config.yaml
head_dim: 64
norm: "rmsnorm"
attn_scale: 0.168
tie_word_embeddings: false
parallel_block: false
init_std_down: 0.00379
lr_mult_down: 1.5
decay_fraction: 0.576
batch_tokens: 32768
MLP neurons of a small language model. Each row is named by its layer, matrix (gate and up: input weights; down: output weights) and neuron, and shows model dimensions 80-207. Each number is 128 + 32 x the weight over its row's rms, rounded and kept within 0 to 255. Numbers have three digits each. A neuron's up and down rows have the sign that makes its largest values positive.
Before each neuron's rows, "fires on" lists the tokens most often at its 100 highest values on Wikipedia text that the model never trained on.

fires on: "°", "ig", " fig", " place", " age", " Cat"
L3.gate186:126168150154151119138160128169085148107091141118109100129129045150113083072171117191144143128102179155126163166130063140165156091109115093146117144129108087113112134180166195147118148120185140142135158155107116078114142154153147166170148108138087118082073114111159170180155166137109131127096155135149091177028115123155162088185105104120113095122130110100149153210079165110088121197168
L3.up186:168096086098112129102120154088119165101158093110141161174136072088124152092115168111100107079118068114129136147066064149121150155111126110168075110119181094187083111077101125157090126082139146161165075143111187112094145159181127168102183135133103166099163167142184123146163108161122186111142180160192085100125144119128146109166184096096160149079133147161073116149093146154049162161053
L3.down186:159127119108121190099125165140117118152078121130119124091077163151094148128111076086112096163134194109100230173140103116103141092130149114178149114087096097147095136093094106143113095131111036144128088092110134137148191150111101108147150102104087178113130080135162119176121128138155120087162145139175074132130123157120108135122138144091185056147099120132145136083053114145067070141146

fires on: "'s", " also", " not", " is", "'", " Is"
L3.gate461:130143132072152151145165122073152118159114165111128154160157147156118126136133103131108139165185120184092046171157039115107141093172178141120165171124154088110199075112124156032091121131154168158143144170140112150115112111157083115058113127140140131126182150182145116077101161140153168189075081103125101118058127059163105126162104129128123137127170131154129075163129134073136131030157
L3.up461:083112107101172089144155058148129109093065133127144182150084138144154127089118109124085176175147156129106167118137129142055143162108129145115105102095109123083097092108133126110127123139149139157132147160053170169148104091121147107014143098184107165047131158140119125117179161146123154110126088132094183112080123110178154169119133175180120119137124135189159116110192137128120115205123
L3.down461:094104088090139160168140114083158162147107083141137111145128160087162148155083121106099124098198158135108144049137077102117120204132143162148125079095072131072114093089125081121106087103144151158081114210115116175084145123085138142120113110138109075156135158074119122124139132151089131107149118146106180103102095090140176153173119130117114139133149113174103153206157119083135126122152

fires on: ".", "s.", " ", "4.", "3.", "°W"
L3.gate40:069073156135150131115058154131136181110107140150069143166128146128160189105117114149167109170124118147098180156146121106154120176125144088120104079065110128135188134123148195202120138113074119127148148105129107158196119112108163169122097077126097127098133124118063177162133129145099101166156112130123131124161155081133085112135115142142131087118160163117105102117162112177133081108156
L3.up40:141136118156174094076106133094132085101121119121129131131142099125184099106099147135188104154138107092082204100086172102108087130085107096116111104178158136108151160191170115126113161151124161152153149121134061141124109100064134166157173169145145138161104133098157185094157118072150108097120098128158121097170116102154105129168131136092103080143115141130166159182119072109189135157139
L3.down40:096189188183155142086149148107182136098188141145136133101094115168097130130164105104100135126134112125145119136149119155148127134019164133085132130102148069135114152095064124135142204136151175116061146109080108198181103142122097086127083099091140187106134120066170133124099120148079036149153164108088113138154087107114135125198121146108113154106085140169118110036187147056122134102132

fires on: " by", " with", "–", " of", ",", " on"
L3.gate33:114084161114114119201102144083121100117130137096068136098121182121096080143097146116119086137145121153141134125185099159155117132090123145144137116149175087123158129121195084151100140165109157132133133097103131159092099141124200097194168150138141130138156131111102146112130064138149120118113102162146048095093043093166148035092092162147171115119118158112154071123091104155081127127128
L3.up33:174146124087131088092125132151131140149175132166159150168119090141153108133167113057090142097143090141127066123144154171133068142104144126146178214113123058106090080113102124087130149129101110128106187091080112131120091198136177115131113096081140105151179148127191149169109110168139168173095142191177176154144115113090093104111168116133123170133117110115089111127096134220123143091089
L3.down33:138183135169149158132168146142154154145151180121144102172137120108099143210055183077126133126078120094125138070105064146212047111173160090160128167097128118096160144137186161128153150097116120121165096134084190153173111109130122103118099111139112180141135118149135115117122161125094160126103199151177113112142158153081115157122118156099140109141097146150139125118083114067169098140163

fires on: " \"", "."
L3.gate727:161084103126173126153135129171156158199104129151099131137127215121164087159086091135132137167070120146131113125104127096095112150143161136135130074118109155149169151082162181117123161127166149155127106174128146092147078131141143125136123129109039118150143201148100055189156109137113104090123066090147113129115184089128100109177127118139103119117151134129142175137048121152066115177134
L3.up727:118097132097140153144128172106117135185102112192118113142151115096102088125131105070154099159091114170056121083130154040116124121142105103129113176080128128122176143129186098209189136137147153144099113111189112117130131100124097157073088058135139137104112133112149111114118124157142132103153122092167148124094177100133132154136163150150152166118087103097161109204184158101099081074096
L3.down727:115157131105129123147156040124196120158112102085107093159108136172092189122112130123202156078081072165186130139170201088116172133118137142148156132104125167153174175131091111187179154111081149075152163111147115104205107159066222084117142104114160096120122210116123051128120022115160121096167190089139203140193168141141112147118157161148149171154101099083127113092104113133107124160091

fires on: ".", "a.", "e.", "m."
L3.gate467:059141122057163127170111143052165185142092152105132128142120091130100116121136169137099141178194151172211103103137152129098166156183104140164179153068108104096143138151139154101140140164156073170139087139161091097104144167227103151198121127116077139100125162084105108195133145130176131131110102168102130121180119095075104189092148147153115190122118131133077165041138132120093108106102
L3.up467:090092147107109141123105111171097162072095159134165167157118124110136136100129156138117099068128126113081103142139142156111138104096138131150133078146163093151150143128086214118111160096083124167109131109157220140156134093126165147128122137155087091093150134160084170122129096134126145158099112123112147147121139108189097155101178101158088137159153141170098119172069107132099121153101
L3.down467:143155123120157150180160125177118152147058127153139143112096139156134084118114107091151084161074050155103087115146106161115141075160072066210123162040111134181100102116179050132135061090098139157182144168143075147146180162155125154177114121149099110140134136103165123143150135062125105158164127174098120122135160086063111136182160088143122174139125082123102081138108162156132151128130

fires on: " Ch", " ag", " fl", " Vill", " s", " ch"
L3.gate717:088178126129124149181144137146105143127081157144162095152095104165161092172108160190093107151162149137077136103153105138123079162116129136114144132160133096143111134137189130158130145133137132155117135124112157163084114168100136151158132129111167122147174097084143141228077115114120151148152170120178134104145134135106169103138144161181145108166159121087078106150072127159138069142131
L3.up717:091171079127136153154097143108144175162142140095124132129104172134137162185122146082116165106096109137117124128150118161149130116110022129173211097111110127093213121129129087175158138126132118170189146112125087157098086149116143113146146089124096174098142079086092116158102105087079150177156174094112116139115101153109137103122199107135089161112096094155094110118105214088114179153117
L3.down717:110139105147123143061208130078096119145133117162122112065119125126141120092087148092078161087135144151118142122093107130133212105074189086127151159077099133106222136093125132085130113122050141137126143099158098076083168179063140082080182054111165135104149151149129084114095164081106152194157106165152113152144123045131069143129136122161137111096125150156149128182116139119154190142150

fires on: "ly", "re", "le", "ond", "fer", "et"
L3.gate243:094145106100131117178110107085158129124114071084168163076148099133122125107113133085091158128122118122175108110117129123103179097149127115191137137123112079095161099108145122143086146108138107145188106107079084086104129187160093121177080131113154077140142090062165145186176191130078103169144145125140091139045112166095131134140101145073085123114116162124192155068158127101137092159114
L3.up243:086154137134109150108156156129151141110117131158129109135134115182124111093129134118086120096147134087124132094105092105108088144093109066108127083151111176129135111140146115153136107174108128225097146163148106161122137094100123100083157173120080120127097114044078119147142121116165162110122102158099132123133128179154142144131131069167146139126135081104117099146122128112146164137117
L3.down243:150110113095067142113167100122121098106146171137070185111110142167143138160182143120137151131114100095142112111152079095115118095120110103101136129114112098138139095135149080156167144151166118112144170102193135129105107096090131113120174152034129110149124165204091127102077066160125109087107128056113141090105158140181102132151151113117148110098179116115088138255111120076124163129124

fires on: " trans", " N", " ad", " Mad", " Ad", " Trans"
L3.gate409:131127121139130129145129092159098125146128158113116103076091115084130102179136079150160122092088116092227065118153109162149118140121177096101114101093136133128149129122122161179153068124087141179129108094154151156166122138076130130093135133097096171107156153186085171093140140145185096199145074113119177174132128098137133139103124162177100128163100155122087082072110102102130127134039
L3.up409:107086158127151106133149112151148126131153105137100092130176137107093133153145179128114140132128150086153074100110044120089150138124189108143138121126170076154148149151107126168114112133063097119086108148179201102187151144187160147124132115175152098178134086119098137125115132085139179137116154130110128193145114139165132091150196127094141125148157126140144087134126086125162125087144
L3.down409:121122137142172091170174133102154152093132077152159118067121161124115111110157113108152108125146101142153120069175118080142142153104188119125086169143107078146092058160098101141141143130135092176087121125104172169089152162090174159127137141121067163170164148129086104097165124096134183195061103158143131134095123171095137124120135163097126126161130120140119130097090060164136058102127

fires on: ".", "'", "'s", " is", " are", " b"
L3.gate759:109053216115111172181118130092112133142116119146103102115152143155140088151145170123100152156114169115127089147139133087117139145134129143145129141096103127110162185098130206106035104134183101136171148141142112079179176143177148134138080129122116068122113138131166182193156138151110097096150153162099133157056168146145095131137095146133112146078111121147134141138184115160137135081066
L3.up759:124086104098105099091120131090133129112090157055123115141127090132154108123138083061141115190095141135128136121153075145139123118193098166149110087086110046070119160140110135171161044165155131173123130122115166140158113102134119077081151126107097139173111173175130162136179103146143184160139126135098101144101127172152162071124087097148068074097139152120184186161196149169094154109120
L3.down759:155162117038086171127098131122132117120143094154190176142084123121135075140105070122113104126127126153169091055156156117158144151143176165165132099104172110114080135123128187100200096163120116105073129146131145148139096080176114119118130157141195137165161156157061126096157155134149136187196130072128128121128153124142149122134173151097143093098122108126154101133153125146137095111109

fires on: ".", "t.", "C."
L3.gate658:146102162047131206137132178160083133134189117128138100144096114124121129193138161144117106136137121152093071181121138158125149149156104121126154059096104137172148134094132168146177083126138102167138053125153125131096140140209123111122103125129130132076158129102085120174151143094143098113134111089074115163154162128078148125062100149132148155143118143142093094072157132125128094104123
L3.up658:158098134081159127068182060151124168100099132162106112121125161130207175105193148164072133157117117105075183140189128131106156084089131118094150072077108177122131194149107137134107193108093171152098134126118138110133143102145110083102161103131106104126087109127099121101121147129108137135143132135109159180150140104120108117078154069113092166164147133187120150070135116097134127156092
L3.down658:135078148123112119107116080229193190203125117143123102107096188026135149115105109138092120189083058169176099129111100143126147133191146125169122158104120130070103133130168104120088138129111119129108099093095113109145097103224144159133114093136142107141166112183112100100194093110122140167144138152106079115134124157112141110165107086112116099049092098139159128175138146111169145056095

fires on: ".", "ec", ".."
L3.gate617:162096104111144116123168159136114167119113113225123172131110120178126132082129135119107122191101096113092110095148113119123139176121119091173202146163119126142174205137155149137107160160172144074133106157095123092103123115145123148140089134115119134143142040110088112157076178092165108203127184115149075073094141119105143147145139118140071138105146133149146111078116183104141116127096
L3.up617:128139145108148127145164134174120095110173154165179170133161108097141077116115132157100117156174112107146129139105074112117152132153139161115127134085135103156154074186105153110134058051150099157111138087082105148130175100128088116115166126148123148159088130145138110117104137127151175109120111074123156150126146117138099149130119142123136159118108107106127166061173113047104122116121
L3.down617:148191107151120187107113147142124151109097033142079144160085144136093102140134134162201097130060097068154076134146076138097166112124101133115109130106122196134149123140152108124143186192091043090220114128149140115115135176099158144150176171143117171099130081101062114186104177083156130146164145088159159114092153106127114147199133116148112133104087079101098137172153145103130109174183

fires on: " ", "\n", " as", "."
L3.gate360:085106126132128052125089185083146134148093086157104136111167116164142144112099153109148073159085080111095090142114143091141123149156150122142162176151112102087155159160115094142133145120145111160170140079101128114103190095160133139206132153144125113107150152110129177188106092118173141126119139140075109109136102092141119104144135143111155099186143173135053128093127158132126134146143
L3.up360:077120097169158084114141106072131148137098085090101151131150170172140170156094081102136092091072108127093158104152117131164072170133079090128132126172107085124101134142151068141082063076135163125159172130117158098120137135065176152168119144152137125174103089157111180176167122116133082196156125152151087182120167050124066145139081121199146088133099115124121121126055113140192156156186
L3.down360:132106093188144132125141136144099157144091160118112142156149083194132181094123189128150145068142135092063186115073121155163093164076148159153090122218126145067096164158088192101135132184090111118099140109165133144138128157111104175137099185070110152105120086171123150198156153157117118160122127088117112157102135172152154166120159212152066112157117105123176082143068147154097129096144

fires on: " with", " on", " by", "it", ","
L3.gate340:147147121143090123106091170104190157148102144163130111114079172093084081146099087093137182053150120091105132138119055137171056136110108082119130142167163093146118138148171168135141192141137103105164118123125062139184100135106148167095103117141168152172138105124145168111085131141135086127152150112109075082104122150131155161099117188160051155109122127170088154101212114127167088118107
L3.up340:120109115192150204103163145133168160144082087202077135175107123148080096096108133054132153128088105104169069161086093161144128129162107091157111123150155056103108130157099179041148154112115098144111109158162134106173091198189116144101108039123158140144116126169144157193167162079159202126141060117163124116138089129104142126168138161119049169099148094163123155079180129177103145101114
L3.down340:104134109067100140107100110118119118076195131129189131148113112132106136128079085114112130122159145134135123087185102134107103070107142152151072148093110181101166116160123143125173143108115177120172190084131183117129117137150137134135153096144092184104139123124077129087162175162125117112144160243127146124069115095169140104097132145077147105168108117132104107087125133182159154136159

fires on: " T"
L3.gate761:182121103117106130076085148134096196170127131126151135126084127126122132093134121065135119144091158124152039069122104102116079207132126102158159061119117103132134086167114143112120082145123154145162160150114157162087081172127154184108139143117137058097123123095088140168157038128108137160111136133135107182089172134103100187138094134130124071117192142096099163131132118151085141141139
L3.up761:121067167168135160161170131089091162148121175166091129087082113122174105189100154149104129085183120106158147152073106151138065143051080134082150106097070147081081176108174134130101138124156154083129176187051143096143151159076092086155172123142098072139129082087121077145142132188140075182113127111119141099145043156141155153135079154104124101095117138148171071103094167152157156169196
L3.down761:137153177170099122107171145120122157105082161127128111121145106105149168131124178141107172112089095096138172098085153186142135124121082092088098146151192120191086102148176134122171142121086125137149173129114116106122089118196096147134121106146145097132145172075165071107157209196145127115145113142109140130116108147151156074138043133120086142113162128125102164068128107116106127129117